python train.py --num_key_value_heads=4 --head_dim=64 --norm_place="pre" --positions="learned" --qk_norm=false --init_std_qkv=0.0312 --init_std_up=0.0312 --learning_rate=0.00728 --beta1=0.9 --schedule="wsd" --decay_fraction=1.0 --final_lr_fraction=0.02 --max_seq_len=1024
MLP neurons of a small language model. Each row is named by its layer, matrix (up: input weights; down: output weights) and neuron, and shows model dimensions 32-95. Each number is 50 + 12 x the weight over its row's rms, rounded and kept within 0 to 99.
After each neuron's rows, "fires on" lists the tokens most often at its 100 highest values on Wikipedia text that the model never trained on. A number after a token or word is its count.

L3.up151:43 58 52 60 58 45 45 46 63 48 51 38 46 54 60 48 38 57 31 52 65 43 47 47 51 61 38 73 51 62 45 34 53 53 37 30 40 41 70 40 55 55 51 53 53 31 62 40 56 45 78 37 48 55 46 56 44 13 54 41 57 31 58 58
L3.down151:59 48 39 43 60 65 37 55 46 29 35 34 45 54 62 50 30 59 41 25 32 47 49 47 40 35 28 38 59 16 52 49 53 59 50 44 50 52 23 50 43 43 36 46 48 51 66 36 44 45 53 42 35 64 56 64 26 59 54 36 59 59 54 79
fires on: "'" 95

L6.up193:42 51 39 41 46 34 54 31 45 38 50 59 57 52 62 48 35 55 32 31 37 56 40 73 41 54 24 73 76 64 57 31 26 45 38 64 44 52 53 56 56 66 44 54 29 47 56 58 20 57 76 51 30 72 53 51 60 70 60 54 38 57 58 42
L6.down193:54 60 64 68 54 56 60 59 43 56 46 49 32 37 48 25 47 50 33 52 42 51 60 52 41 50 55 45 32 79 48 44 50 68 54 36 53 58 47 48 42 55 68 43 40 49 52 40 51 30 32 64 41 65 57 58 64 52 38 30 38 45 54 53
fires on: "l" 14, "\n" 14, "d" 10, "ti" 10, "m" 10, "ist" 4

L6.up581:43 59 46 54 54 65 53 47 40 57 58 69 58 48 60 45 57 41 48 42 65 59 53 29 52 65 66 60 61 45 35 58 77 44 31 51 49 51 25 31 28 51 55 47 63 77 65 50 52 57 51 41 65 78 51 44 32 39 39 69 55 55 57 48
L6.down581:52 33 51 64 38 48 33 48 55 74 41 40 41 57 62 54 60 39 19 56 48 34 45 85 63 58 58 38 43 67 61 63 69 37 56 38 47 51 51 49 80 56 39 49 58 39 44 37 41 42 56 57 58 44 60 45 67 46 45 40 47 56 35 32
fires on: "e" 21, "ul" 14, "ug" 9, "w" 9, "and " 6, "el" 6

L6.up577:43 72 52 46 40 49 66 35 72 61 42 32 58 50 37 50 42 47 44 21 60 33 35 36 77 43 41 35 65 50 29 57 56 55 54 63 27 46 48 34 42 49 42 38 42 45 60 44 47 26 53 60 51 61 39 53 71 50 65 75 60 51 37 33
L6.down577:59 52 46 39 61 50 35 51 52 74 41 38 53 60 43 59 41 50 32 65 44 41 45 39 42 54 78 30 59 56 60 47 66 37 58 54 48 58 44 63 47 44 56 57 63 54 56 43 62 49 47 60 30 53 54 51 61 50 58 64 41 48 40 54
fires on: "C" 13, "R" 11, "St" 9, "A" 8, "P" 6, "T" 6

L6.up816:48 64 64 34 56 37 63 29 27 49 38 60 65 46 41 56 55 45 69 63 59 34 61 28 34 59 55 64 26 43 66 51 46 39 50 30 48 36 52 20 28 48 64 67 35 47 42 43 42 41 42 46 63 54 48 38 64 38 69 63 49 65 59 49
L6.down816:56 75 33 49 44 40 71 61 45 55 39 68 40 56 40 50 54 26 45 45 55 32 45 28 52 33 60 33 45 44 46 47 31 53 57 57 43 52 34 59 29 31 54 36 43 32 58 67 38 42 64 25 50 63 43 37 49 56 62 41 46 43 44 44
fires on: "re" 30, "p" 17, "el" 12, "b" 9, "he" 6

L5.up185:29 48 53 38 49 66 37 53 71 40 33 54 72 62 45 66 59 39 67 46 40 54 54 42 49 45 63 47 51 52 78 66 58 40 59 46 61 42 42 49 38 34 56 53 33 75 45 59 44 46 53 50 61 45 52 38 31 41 50 56 67 56 80 49
L5.down185:49 62 48 54 35 38 56 62 58 47 38 45 70 50 48 45 52 43 55 54 48 76 55 53 47 66 41 42 60 46 33 32 62 65 52 40 52 64 63 51 46 33 51 60 44 38 59 28 52 35 60 43 58 44 61 66 44 51 42 48 36 69 48 37
fires on: "th" 64, "ing " 9, "f" 6, "of " 4

L5.up971:60 46 55 25 45 48 29 41 48 43 47 58 19 59 45 59 66 55 72 50 53 63 29 48 47 68 50 48 44 83 40 26 61 31 70 64 46 49 77 59 57 54 57 34 36 50 69 36 45 36 40 58 39 45 54 58 30 47 41 38 55 45 57 47
L5.down971:75 58 49 28 45 33 51 71 44 58 62 50 39 36 60 47 40 61 50 69 75 34 50 52 53 51 56 43 55 42 47 55 58 49 54 56 51 35 63 49 68 55 55 72 45 45 38 61 33 59 40 29 54 50 56 43 54 59 46 61 46 35 34 57
fires on: "bu" 57, "struc" 17, "loc" 8, "uc" 6

L5.up136:43 19 52 28 50 54 52 56 63 34 33 51 35 51 49 48 58 60 56 39 53 35 55 42 52 47 68 77 49 48 57 37 55 47 57 44 47 61 69 39 43 64 75 61 48 50 37 53 65 65 49 35 32 53 51 42 56 47 56 64 74 43 58 44
L5.down136:60 35 28 68 43 36 37 37 42 72 40 64 60 51 40 35 46 55 46 31 50 42 65 53 26 48 53 39 51 62 38 39 38 65 41 20 64 26 30 47 41 59 35 59 50 68 65 48 60 63 47 42 44 68 55 76 46 52 58 56 57 64 51 71
fires on: "re" 34, "st" 24, "an" 15

L5.up612:49 58 70 32 66 60 59 51 65 59 49 50 72 63 36 41 52 38 54 64 28 42 40 51 48 57 51 71 47 54 54 45 37 77 55 63 52 44 50 40 64 38 49 56 38 36 47 46 26 42 55 51 53 39 50 55 62 62 27 59 52 66 57 50
L5.down612:41 51 48 44 50 45 51 63 38 63 59 51 47 57 42 41 66 56 56 58 28 37 55 34 46 38 54 42 49 52 38 37 63 59 52 40 48 43 28 39 53 62 34 52 42 44 48 29 59 56 51 43 28 66 35 38 30 37 40 53 55 38 60 71
fires on: "aw" 30, "]" 12, "ath" 8, "aj" 8, "ap" 6

L3.up190:50 42 51 67 29 59 51 58 67 69 67 53 61 72 37 56 43 59 45 58 23 59 45 36 48 47 45 65 50 70 46 57 74 55 36 48 52 64 31 37 47 62 55 63 49 36 37 20 61 93 32 31 41 71 52 38 52 53 51 53 41 43 63 49
L3.down190:65 52 49 57 56 39 43 68 69 39 74 61 52 60 65 46 48 47 50 85 47 52 45 41 45 69 41 46 62 50 38 46 55 32 51 38 57 71 41 58 35 40 66 59 48 52 49 53 63 57 59 20 48 58 42 36 52 66 57 53 67 52 46 43
fires on: "\n\n" 60, "pro" 15, "Pro" 11

L6.up717:54 49 28 52 40 52 51 39 33 50 39 57 35 54 40 57 57 43 71 38 38 58 44 38 47 60 41 44 54 39 32 58 22 43 39 49 59 47 59 53 44 26 61 77 47 81 57 46 37 31 36 60 47 43 58 52 41 55 78 44 52 36 63 56
L6.down717:51 35 42 66 70 52 43 54 31 68 49 48 46 47 49 56 39 47 35 58 58 40 52 68 62 60 72 49 48 43 46 48 58 26 61 51 56 59 72 55 60 62 42 54 57 49 48 58 52 60 64 39 72 47 56 40 58 58 55 62 41 50 56 53
fires on: "g" 19, "d" 19, "s" 16, "k" 13, "ag" 6

L5.up783:43 51 58 48 50 63 59 44 59 47 55 27 40 41 54 43 50 46 56 29 50 33 37 40 59 52 18 38 48 50 55 36 32 43 55 42 73 24 53 35 55 61 50 47 60 49 37 50 41 36 56 47 43 67 52 38 39 45 66 84 38 43 38 60
L5.down783:57 45 43 44 50 66 39 38 64 54 54 56 55 57 58 53 41 64 58 59 78 64 49 60 68 38 77 39 56 43 25 69 77 63 61 49 37 48 53 51 74 61 35 39 61 60 56 47 49 26 61 39 48 50 51 51 70 57 81 44 59 52 57 40
fires on: "R" 18, "A" 16, "C" 12, "Ar" 10, "Coun" 6, "F" 6

L5.up861:52 41 34 44 59 59 48 56 55 73 45 64 42 35 66 56 29 53 69 64 48 59 51 33 45 55 49 78 67 45 46 39 70 63 50 62 61 65 52 25 58 47 60 54 44 25 56 34 42 72 48 37 52 74 37 47 43 56 52 43 28 26 76 39
L5.down861:56 40 41 61 61 46 57 63 66 58 56 37 56 45 36 71 42 53 63 51 72 59 51 58 49 42 32 55 41 39 54 57 44 38 44 54 59 47 61 62 52 48 61 58 58 33 58 45 47 28 65 36 32 54 47 39 24 34 21 56 43 35 46 42
fires on: "==" 54, "\n\n" 46

L3.up454:33 64 42 40 62 75 37 48 41 52 49 40 58 47 34 45 61 34 46 59 76 38 54 48 46 60 53 58 51 49 35 30 41 58 29 37 52 32 52 67 47 54 47 51 23 44 41 63 46 50 46 64 40 52 54 67 70 66 53 59 62 55 55 60
L3.down454:56 43 58 57 50 28 82 53 47 52 59 60 57 64 65 44 73 50 49 36 45 79 55 57 41 58 40 59 60 27 62 49 37 44 74 47 61 41 47 54 48 49 34 53 68 51 57 24 42 28 64 41 50 52 39 34 39 53 73 45 62 63 54 52
fires on: "and " 28, "as " 14, "at " 9, "or " 5, "t " 5

L5.up307:29 40 54 58 35 28 42 34 62 69 31 41 57 49 46 40 22 58 48 49 42 59 43 60 42 53 40 50 52 60 67 24 32 66 36 55 37 38 63 40 44 52 47 50 54 58 33 46 50 52 49 59 63 63 62 58 73 63 59 59 54 51 57 56
L5.down307:76 74 21 50 62 80 33 52 49 33 67 53 44 52 41 49 60 51 43 54 52 43 37 39 39 53 41 34 42 35 55 62 66 43 52 29 75 54 50 39 45 53 69 46 62 42 49 63 71 46 42 55 73 36 50 50 34 43 66 44 25 36 63 59
fires on: "di" 12, "a" 9, "l" 9, "fr" 8, "an " 7, "ti" 7

L3.up807:60 63 67 57 49 14 56 57 50 51 51 48 57 54 59 49 50 51 52 49 32 40 41 60 37 61 61 54 64 59 50 50 65 23 71 54 48 37 53 73 59 41 57 49 43 58 77 59 61 56 37 56 62 55 30 44 54 30 62 60 44 31 42 50
L3.down807:59 61 54 62 41 25 60 64 39 53 44 45 53 45 39 67 68 47 37 35 58 50 41 62 42 43 51 42 54 64 50 51 32 38 39 52 73 43 30 32 57 41 40 47 55 52 56 43 63 67 24 52 41 42 43 45 47 38 60 33 50 56 59 74
fires on: "of " 59, "st " 20, "it" 7

L3.up376:46 60 60 42 49 38 51 55 36 62 67 47 62 61 42 43 73 28 44 48 66 47 28 62 39 49 54 49 50 50 56 33 44 63 23 42 58 34 41 43 51 38 53 62 36 51 42 48 77 42 38 46 54 44 57 67 43 46 39 58 44 49 55 43
L3.down376:56 30 46 82 67 44 58 45 67 40 62 56 38 57 72 68 65 41 51 54 56 46 53 41 49 47 48 53 45 45 61 61 42 66 50 43 66 33 54 37 57 53 42 53 52 63 79 65 62 50 59 61 68 61 60 32 44 62 44 56 18 58 46 41
fires on: "ice " 23, "s " 21, "or " 15, "as " 11

L5.up469:55 53 64 35 31 48 53 73 47 32 42 44 47 47 54 65 40 63 39 47 47 47 73 50 51 46 34 53 48 75 64 49 72 55 45 37 35 53 49 72 62 62 61 57 53 63 55 42 60 48 30 59 38 45 28 73 51 57 51 57 41 52 88 69
L5.down469:57 61 62 46 65 45 63 55 38 35 70 59 50 54 32 49 34 50 57 61 45 50 42 62 35 39 45 40 59 39 29 37 49 52 76 79 40 51 58 40 77 51 56 36 66 64 41 54 51 60 63 69 62 52 53 33 52 58 43 59 56 57 36 58
fires on: "a " 18, "ep" 12, "si" 11, "ad" 7, "sy" 6

L5.up647:46 34 37 28 46 65 39 50 52 41 45 30 33 73 45 66 76 55 51 56 44 51 50 65 55 44 46 52 50 53 51 53 40 43 49 47 53 49 58 48 42 68 50 61 41 55 47 71 54 68 50 47 57 47 77 30 71 38 43 61 40 50 47 50
L5.down647:40 61 54 42 39 55 47 51 52 64 38 53 52 46 44 49 72 56 58 60 47 49 30 37 79 74 46 66 67 54 26 52 54 72 43 38 77 58 34 33 62 17 59 48 40 42 42 47 59 45 44 74 51 37 65 78 58 61 65 38 59 39 50 57
fires on: "i" 29, "it" 21, "|---" 17, "ent" 9, "ic" 6

L6.up351:62 42 55 44 33 73 49 42 73 41 46 37 45 52 57 47 47 54 55 58 35 74 42 51 48 61 49 46 61 50 47 56 44 40 65 35 55 38 59 60 35 35 62 61 38 56 51 60 44 57 33 50 49 58 63 57 65 49 45 36 61 33 34 42
L6.down351:43 47 51 57 48 41 44 52 51 59 70 50 44 43 58 56 32 43 44 56 32 38 61 50 64 56 54 57 51 48 30 52 62 66 40 66 59 40 42 35 45 42 45 30 50 35 53 68 62 45 48 75 38 48 67 54 28 74 40 54 44 69 61 51
fires on: "ic" 13, "vid" 12, "i" 11, "od" 9, "id" 8

L3.up334:59 68 65 52 54 05 60 45 43 51 47 47 49 48 65 42 39 47 59 38 26 55 51 66 43 32 70 32 52 65 57 57 62 45 71 68 64 36 37 72 52 35 45 58 51 40 60 49 58 26 53 55 40 46 27 53 63 36 72 49 29 65 30 23
L3.down334:46 57 76 61 53 42 51 59 54 66 40 28 56 49 24 41 68 37 58 53 39 64 49 48 66 47 45 53 35 43 28 33 44 53 53 56 56 65 35 37 37 48 55 51 50 57 55 67 57 57 38 52 62 45 34 42 67 44 66 53 48 36 41 51
fires on: ", " 44, "194" 9, "of " 8, "ong" 5, "196" 5

L6.up10:61 43 60 45 62 20 44 47 60 41 48 49 44 44 52 59 52 30 42 43 41 63 46 47 45 48 37 42 53 51 45 48 50 41 67 55 46 45 53 75 43 60 60 39 33 33 46 36 60 55 52 60 47 32 38 64 45 57 64 47 41 39 53 46
L6.down10:51 30 31 62 56 38 90 37 53 44 52 47 58 47 32 70 72 33 46 52 45 66 51 49 63 39 50 57 52 56 47 50 42 28 43 57 56 74 39 53 54 51 48 44 46 45 45 55 45 47 63 38 72 47 27 48 45 15 29 60 52 67 53 54
fires on: "it" 18, "ay" 17, "et" 16, "ub" 8, "os" 5

L6.up39:53 56 79 62 40 52 33 46 49 46 42 64 63 45 40 52 38 58 64 46 47 54 57 62 43 57 66 25 58 41 32 34 28 55 69 47 66 40 52 58 29 60 81 60 60 59 30 69 60 49 50 35 49 46 50 35 67 53 74 46 42 47 47 77
L6.down39:56 50 16 56 25 66 52 54 65 54 66 27 61 51 70 42 61 45 39 47 48 61 44 35 53 76 70 59 55 55 53 42 51 50 39 31 47 46 69 45 47 29 45 63 43 50 79 50 33 28 52 57 51 43 51 33 69 39 40 51 63 57 47 35
fires on: "is" 25, "en" 18, "i" 11, "e" 10, "ac" 8, "an" 6

L6.up13:49 53 41 34 29 60 61 35 71 40 24 49 63 48 54 40 63 62 60 60 33 50 37 35 56 49 45 53 47 60 75 40 56 45 31 63 29 68 41 15 43 49 32 61 58 48 40 35 57 44 46 45 52 58 65 65 43 74 50 39 48 45 64 59
L6.down13:41 36 55 38 45 66 49 48 45 24 69 60 46 47 38 50 46 45 37 50 61 48 64 39 63 53 44 50 83 45 58 61 64 54 56 41 44 36 68 78 32 22 56 38 43 35 66 55 40 67 50 45 56 49 70 31 63 56 62 46 36 40 68 38
fires on: "m" 37, "d" 17, "ag" 7, "l" 6, "h" 5, "ar" 5

L3.up353:46 72 55 66 55 66 43 31 45 67 41 41 67 47 35 55 77 52 55 51 46 57 64 49 65 54 59 39 52 67 52 56 45 40 58 61 24 39 53 30 52 43 26 29 31 78 74 30 44 71 71 59 60 46 50 57 57 49 51 71 58 42 55 48
L3.down353:28 29 78 44 59 50 51 37 39 53 59 41 49 61 48 59 66 37 52 70 35 54 25 45 59 25 19 69 44 43 35 32 64 64 47 44 55 43 59 51 75 32 55 56 25 66 54 45 43 42 09 36 60 37 53 52 45 55 59 63 51 56 42 42
fires on: ", " 36, ": " 12, "November " 12

L5.up370:52 66 44 55 29 48 80 60 41 68 32 64 65 59 44 32 67 57 57 74 47 61 53 64 61 35 46 60 43 87 39 30 37 44 65 57 39 49 35 35 57 62 51 31 34 64 60 54 34 38 73 55 71 47 62 46 38 49 65 84 54 40 46 53
L5.down370:34 60 21 32 48 38 62 65 65 54 25 53 39 69 59 66 51 65 38 53 38 63 65 58 47 39 47 63 62 41 61 47 60 39 61 54 50 81 22 46 54 50 26 56 45 52 70 45 52 47 56 54 44 42 44 44 55 41 59 43 38 61 67 47
fires on: ", " 29, "x " 8, "en " 7, "k " 5, "ch " 5

L3.up197:60 44 64 47 65 46 60 43 47 29 34 29 57 68 70 40 48 44 34 35 50 49 61 30 48 49 49 86 53 58 41 34 43 44 58 35 37 60 43 48 75 49 32 42 60 54 39 44 54 54 45 43 50 62 46 72 29 22 35 66 46 55 42 53
L3.down197:42 43 55 40 32 68 36 43 46 40 33 53 42 62 52 47 47 35 34 37 45 46 45 38 55 55 64 29 71 51 51 51 41 46 66 53 61 58 53 58 49 51 45 56 62 72 52 43 57 49 60 52 53 47 69 53 51 66 64 40 37 58 57 65
fires on: "'" 31, "and " 15, "\"" 15, "or " 12, "et" 11, "bur" 4

L6.up526:49 39 27 43 69 54 58 29 44 33 54 27 43 31 53 74 35 48 43 38 48 52 43 42 49 60 35 61 54 59 52 58 60 80 41 59 51 46 53 41 58 52 57 52 66 57 40 55 60 48 37 50 47 39 39 49 56 48 46 52 59 19 44 39
L6.down526:44 70 37 25 42 57 69 58 45 44 66 55 65 27 49 41 49 48 38 59 53 50 50 42 57 44 58 47 37 62 80 64 47 34 51 62 78 50 36 69 54 52 36 24 45 42 48 48 40 50 52 54 51 56 54 58 47 65 48 70 40 34 64 38
fires on: ", " 51, "==" 7, "ased " 6, "===" 5, "an " 4

L3.up978:29 54 85 43 68 48 40 47 31 47 26 57 62 62 48 41 72 34 58 51 28 62 48 86 62 57 57 27 47 48 63 61 41 64 52 59 39 54 56 37 69 48 52 70 22 58 63 59 43 55 50 52 37 38 64 53 38 51 30 52 57 43 42 39
L3.down978:49 49 52 50 72 54 34 64 34 54 43 43 42 48 59 55 74 43 59 63 37 53 40 44 48 54 71 48 38 51 64 68 41 51 63 29 65 50 44 26 35 76 45 62 59 42 65 50 52 74 54 48 54 44 52 37 47 50 49 29 48 70 51 36
fires on: "ch" 31, "aw" 24, "ath" 19, "y" 9, "th" 8, "1" 5

L6.up838:55 53 81 41 51 33 51 21 40 45 60 56 59 64 60 54 63 58 46 44 63 64 49 38 60 26 44 43 57 60 67 41 40 55 39 49 48 57 43 45 59 52 75 45 49 52 88 55 55 54 54 77 36 61 67 57 59 62 28 53 47 64 72 65
L6.down838:48 51 65 54 44 48 31 67 66 76 55 54 66 75 60 57 32 51 56 47 49 61 45 41 57 64 40 68 62 62 38 64 63 51 55 48 52 41 39 64 37 37 56 54 65 66 62 33 51 41 53 65 30 68 74 39 51 44 42 36 54 36 59 34
fires on: "ch" 17, "es" 17, "d" 12, "ad" 10, "er" 7

L5.up638:46 58 68 39 46 45 52 59 33 34 54 43 70 29 36 55 43 60 41 65 70 47 49 54 42 41 31 55 26 59 44 53 64 61 43 48 31 55 72 40 35 57 39 53 57 29 51 46 44 31 49 75 41 51 45 55 44 39 49 48 31 62 54 63
L5.down638:46 48 36 57 50 57 43 53 27 60 64 46 46 59 60 39 53 42 35 66 49 76 45 66 69 38 36 55 36 65 55 47 43 27 61 35 23 56 45 45 51 35 46 61 56 42 48 59 51 33 59 53 61 45 61 30 45 49 43 48 64 44 54 55
fires on: "it" 42, "of" 15, "o" 8, "at" 7, "h" 7, "us" 7

L6.up920:52 47 60 48 66 50 64 43 56 16 36 38 69 44 49 66 51 41 39 57 53 65 41 39 29 48 48 55 53 60 44 42 51 43 32 52 55 56 55 42 43 54 36 26 27 35 20 30 21 37 65 63 55 53 28 47 30 44 55 60 39 72 36 53
L6.down920:57 39 53 62 45 34 39 67 48 64 63 23 54 54 47 37 63 37 54 67 56 51 54 51 60 59 39 28 42 48 52 56 52 54 41 45 46 41 43 49 37 35 50 54 58 55 64 57 39 63 55 30 38 46 52 63 63 30 61 44 33 50 53 56
fires on: "u" 15, "h" 15, "n" 13, "at" 7, "k" 5

L5.up406:62 32 21 47 65 52 52 53 80 49 61 60 41 46 52 50 42 63 64 70 45 68 35 34 51 36 49 58 46 35 59 39 58 49 47 52 57 59 51 41 66 52 48 76 58 49 47 36 74 61 43 66 54 59 53 39 62 71 48 65 50 65 49 53
L5.down406:71 43 56 76 34 68 48 57 77 42 59 47 46 27 44 61 40 39 54 51 64 77 50 54 52 40 49 40 49 53 51 41 56 42 64 60 44 49 52 69 46 42 42 73 60 51 52 52 58 49 60 40 49 74 43 58 59 58 36 50 48 32 74 52
fires on: "==" 53, "ame " 16, "\n\n" 8, "also " 7, "ally " 4

L6.up15:76 59 60 32 37 57 60 72 51 43 63 36 54 62 60 44 26 40 48 66 47 47 59 44 47 55 41 45 30 56 79 52 38 62 62 37 39 39 46 51 76 79 32 46 36 61 51 38 56 62 55 45 41 54 33 47 48 36 48 44 48 66 64 41
L6.down15:69 49 49 45 59 61 38 37 33 50 51 46 49 39 55 42 66 48 46 46 52 44 41 45 31 41 51 43 68 50 47 40 60 48 47 61 64 42 35 76 52 43 48 52 53 62 38 44 61 42 60 59 59 46 46 44 46 54 58 44 35 45 51 48
fires on: "a" 27, "a " 10, "ad" 9, "at" 8, "ail" 7, "as" 6

L6.up732:36 62 38 28 34 50 63 62 63 42 39 59 38 50 37 55 42 49 54 51 18 34 34 44 51 43 43 36 61 65 67 43 46 30 45 39 13 35 46 37 52 71 80 39 45 56 45 54 54 69 43 38 37 50 59 52 73 63 63 56 51 29 55 48
L6.down732:48 36 61 55 38 59 39 55 42 36 44 44 42 44 65 63 50 28 65 38 55 26 44 17 56 53 55 56 30 53 49 51 59 65 37 37 56 42 42 51 60 49 40 59 62 48 38 32 41 54 40 39 60 75 75 50 48 54 36 61 80 60 51 55
fires on: "st" 61, "m" 17, "ist" 4, "end" 4, "ur" 4, "f" 4

L5.up170:37 40 59 33 53 57 44 48 27 29 43 45 55 41 43 60 57 51 60 63 55 50 69 65 47 46 53 21 46 42 38 55 49 42 64 29 39 37 37 34 52 41 40 45 26 55 61 64 31 57 61 50 44 49 33 46 66 45 50 51 63 62 85 36
L5.down170:36 64 33 54 53 57 60 62 67 45 46 57 69 65 46 32 63 46 36 58 45 29 73 63 56 49 23 53 63 52 42 55 51 59 56 48 33 55 50 48 36 45 40 39 57 56 73 57 56 50 64 55 49 64 55 57 34 37 82 41 52 32 32 37
fires on: "al " 19, "with " 13, "of " 12, "ing " 12, "for " 9, ": " 7

L5.up523:50 50 41 79 44 71 69 49 48 60 44 59 68 61 55 50 36 50 42 57 54 77 60 73 44 39 55 43 44 49 51 63 72 58 37 40 46 44 45 52 54 57 59 43 58 75 61 55 46 42 35 46 41 36 59 53 46 57 51 17 49 40 58 61
L5.down523:30 46 66 58 41 46 67 59 62 53 32 28 49 71 62 45 72 44 54 60 27 53 58 32 66 56 47 47 31 36 79 22 45 51 57 37 49 20 53 32 53 58 61 60 43 44 53 51 63 62 59 48 43 37 52 42 36 43 47 44 57 56 56 52
fires on: "en" 27, "est" 15, "ens" 13, "ter" 10, "enc" 6

L3.up682:55 63 60 66 50 42 45 40 38 33 41 51 44 49 26 54 51 61 54 51 44 52 26 63 37 55 54 44 62 49 47 58 55 49 37 42 54 53 49 57 48 34 32 49 36 58 68 43 75 82 43 40 71 62 49 54 59 43 44 55 45 59 39 26
L3.down682:40 70 55 62 47 11 45 29 35 65 44 24 37 40 40 63 56 53 58 59 52 63 51 50 40 43 63 45 46 46 58 37 57 48 23 28 40 40 63 66 20 53 28 74 27 31 56 52 70 54 30 54 47 31 54 51 48 40 56 66 43 53 46 60
fires on: "t " 15, "ity " 13, "of " 11, "8 " 8, "0" 4, "| " 4

L5.up97:24 31 35 55 21 63 41 61 48 48 28 62 62 59 53 71 18 70 50 40 40 61 61 61 51 52 56 37 54 41 79 38 34 51 51 42 62 66 38 41 43 63 37 60 53 64 34 62 51 34 38 44 42 39 56 52 59 54 60 44 34 60 55 69
L5.down97:50 70 52 51 53 42 34 40 42 39 62 40 75 51 89 27 68 64 68 39 41 61 58 44 36 43 49 49 53 14 70 67 49 37 60 49 38 62 46 49 54 59 69 68 57 55 42 47 67 53 30 43 46 55 50 64 51 51 46 47 57 53 39 45
fires on: "con" 26, "air" 15, "ac" 10, "en" 10, "includ" 6

L6.up97:66 54 70 44 44 45 58 55 60 36 43 53 62 64 54 53 45 13 68 76 68 34 54 60 57 72 44 61 39 56 22 64 36 84 48 49 55 43 43 50 52 56 52 62 50 26 29 39 41 47 59 59 46 49 61 54 44 43 54 62 57 48 77 79
L6.down97:46 40 37 67 47 51 69 39 46 36 58 39 43 50 35 56 30 37 45 37 51 64 23 53 43 30 43 50 56 55 43 39 33 24 47 49 45 49 61 52 51 51 69 57 18 53 45 65 46 51 41 52 60 53 67 56 65 33 50 41 49 66 46 45
fires on: "y" 28, "i" 10, "vi" 5, "ch" 4, "bo" 4

L3.up872:45 30 38 55 48 65 36 53 12 41 43 60 42 37 55 71 54 42 54 16 57 38 60 76 42 51 30 46 56 60 31 39 48 39 53 49 43 64 56 63 59 49 62 54 35 52 42 61 52 27 42 47 24 46 56 55 58 54 51 27 53 55 54 60
L3.down872:55 59 48 56 66 43 42 22 29 41 42 50 34 31 59 60 69 74 56 68 46 30 53 57 58 45 48 52 54 39 45 35 27 56 27 53 41 50 59 45 74 63 54 52 47 74 58 68 50 59 34 46 47 56 52 50 61 42 30 45 36 44 44 62
fires on: "g" 61, "G" 10, "w" 8, "d" 4, "W" 4

L5.up147:63 36 56 35 27 33 43 44 64 43 38 43 66 54 58 49 32 60 51 45 46 40 51 51 55 53 48 80 59 51 64 39 56 62 46 40 50 53 40 57 33 40 38 38 66 40 27 42 45 44 39 47 50 63 51 40 50 57 68 44 47 50 58 69
L5.down147:65 63 29 37 47 35 56 50 67 51 58 63 32 44 57 60 43 48 49 48 59 47 65 28 67 48 66 29 55 68 31 28 44 41 53 63 63 55 60 30 58 46 61 56 45 56 62 65 45 61 47 60 47 54 46 65 47 51 66 40 39 50 59 59
fires on: "le" 26, "x" 22, "i" 11, "l" 7, "d" 7, "fi" 7

L5.up539:34 41 50 44 55 73 40 44 35 55 52 40 40 69 63 71 49 33 66 47 30 44 70 30 60 51 49 50 40 59 52 57 47 54 61 63 36 64 53 19 58 52 47 27 61 64 71 45 45 60 66 58 66 41 51 50 45 18 58 50 50 39 57 36
L5.down539:53 50 72 62 57 47 43 42 53 78 53 54 37 42 47 38 59 47 43 48 51 34 49 58 43 62 48 63 51 46 43 45 39 52 69 36 64 52 53 79 51 38 45 61 46 42 52 42 62 48 36 41 58 46 56 65 59 70 70 38 31 54 39 65
fires on: ", " 36, "." 36, "and " 11, "that " 10, "dec" 4

L5.up775:46 63 40 48 36 33 62 47 19 44 83 88 54 42 24 45 51 60 60 46 57 33 66 48 55 57 70 63 34 43 62 24 56 50 53 45 46 50 56 64 51 53 56 47 53 38 38 29 44 74 33 47 54 52 54 55 66 34 44 54 50 53 54 33
L5.down775:51 41 58 45 48 58 57 44 23 37 41 65 61 50 40 60 56 17 51 38 61 77 63 36 61 43 37 25 49 56 63 50 45 35 54 60 48 58 47 51 44 53 58 58 50 60 51 68 65 48 58 43 38 49 73 62 25 65 17 21 45 58 59 56
fires on: "el" 21, "f" 15, "p" 8, "r" 7, "l" 6

L6.up690:45 85 53 60 54 83 66 46 45 53 55 35 39 60 65 29 43 46 67 49 43 45 55 38 70 50 54 48 42 47 46 47 44 32 40 70 58 29 34 39 36 72 41 49 80 57 47 32 67 46 57 43 43 76 43 45 41 62 61 41 27 48 61 54
L6.down690:42 56 54 46 45 51 59 39 50 57 74 40 58 56 48 73 58 58 51 41 61 66 53 68 69 45 51 54 38 54 34 52 91 65 41 45 43 59 64 39 43 57 44 49 55 48 43 46 53 43 62 44 34 28 72 47 67 47 37 38 69 44 48 37
fires on: "i" 25, "en" 14, "e" 12, "el" 9, "o" 8, "d" 5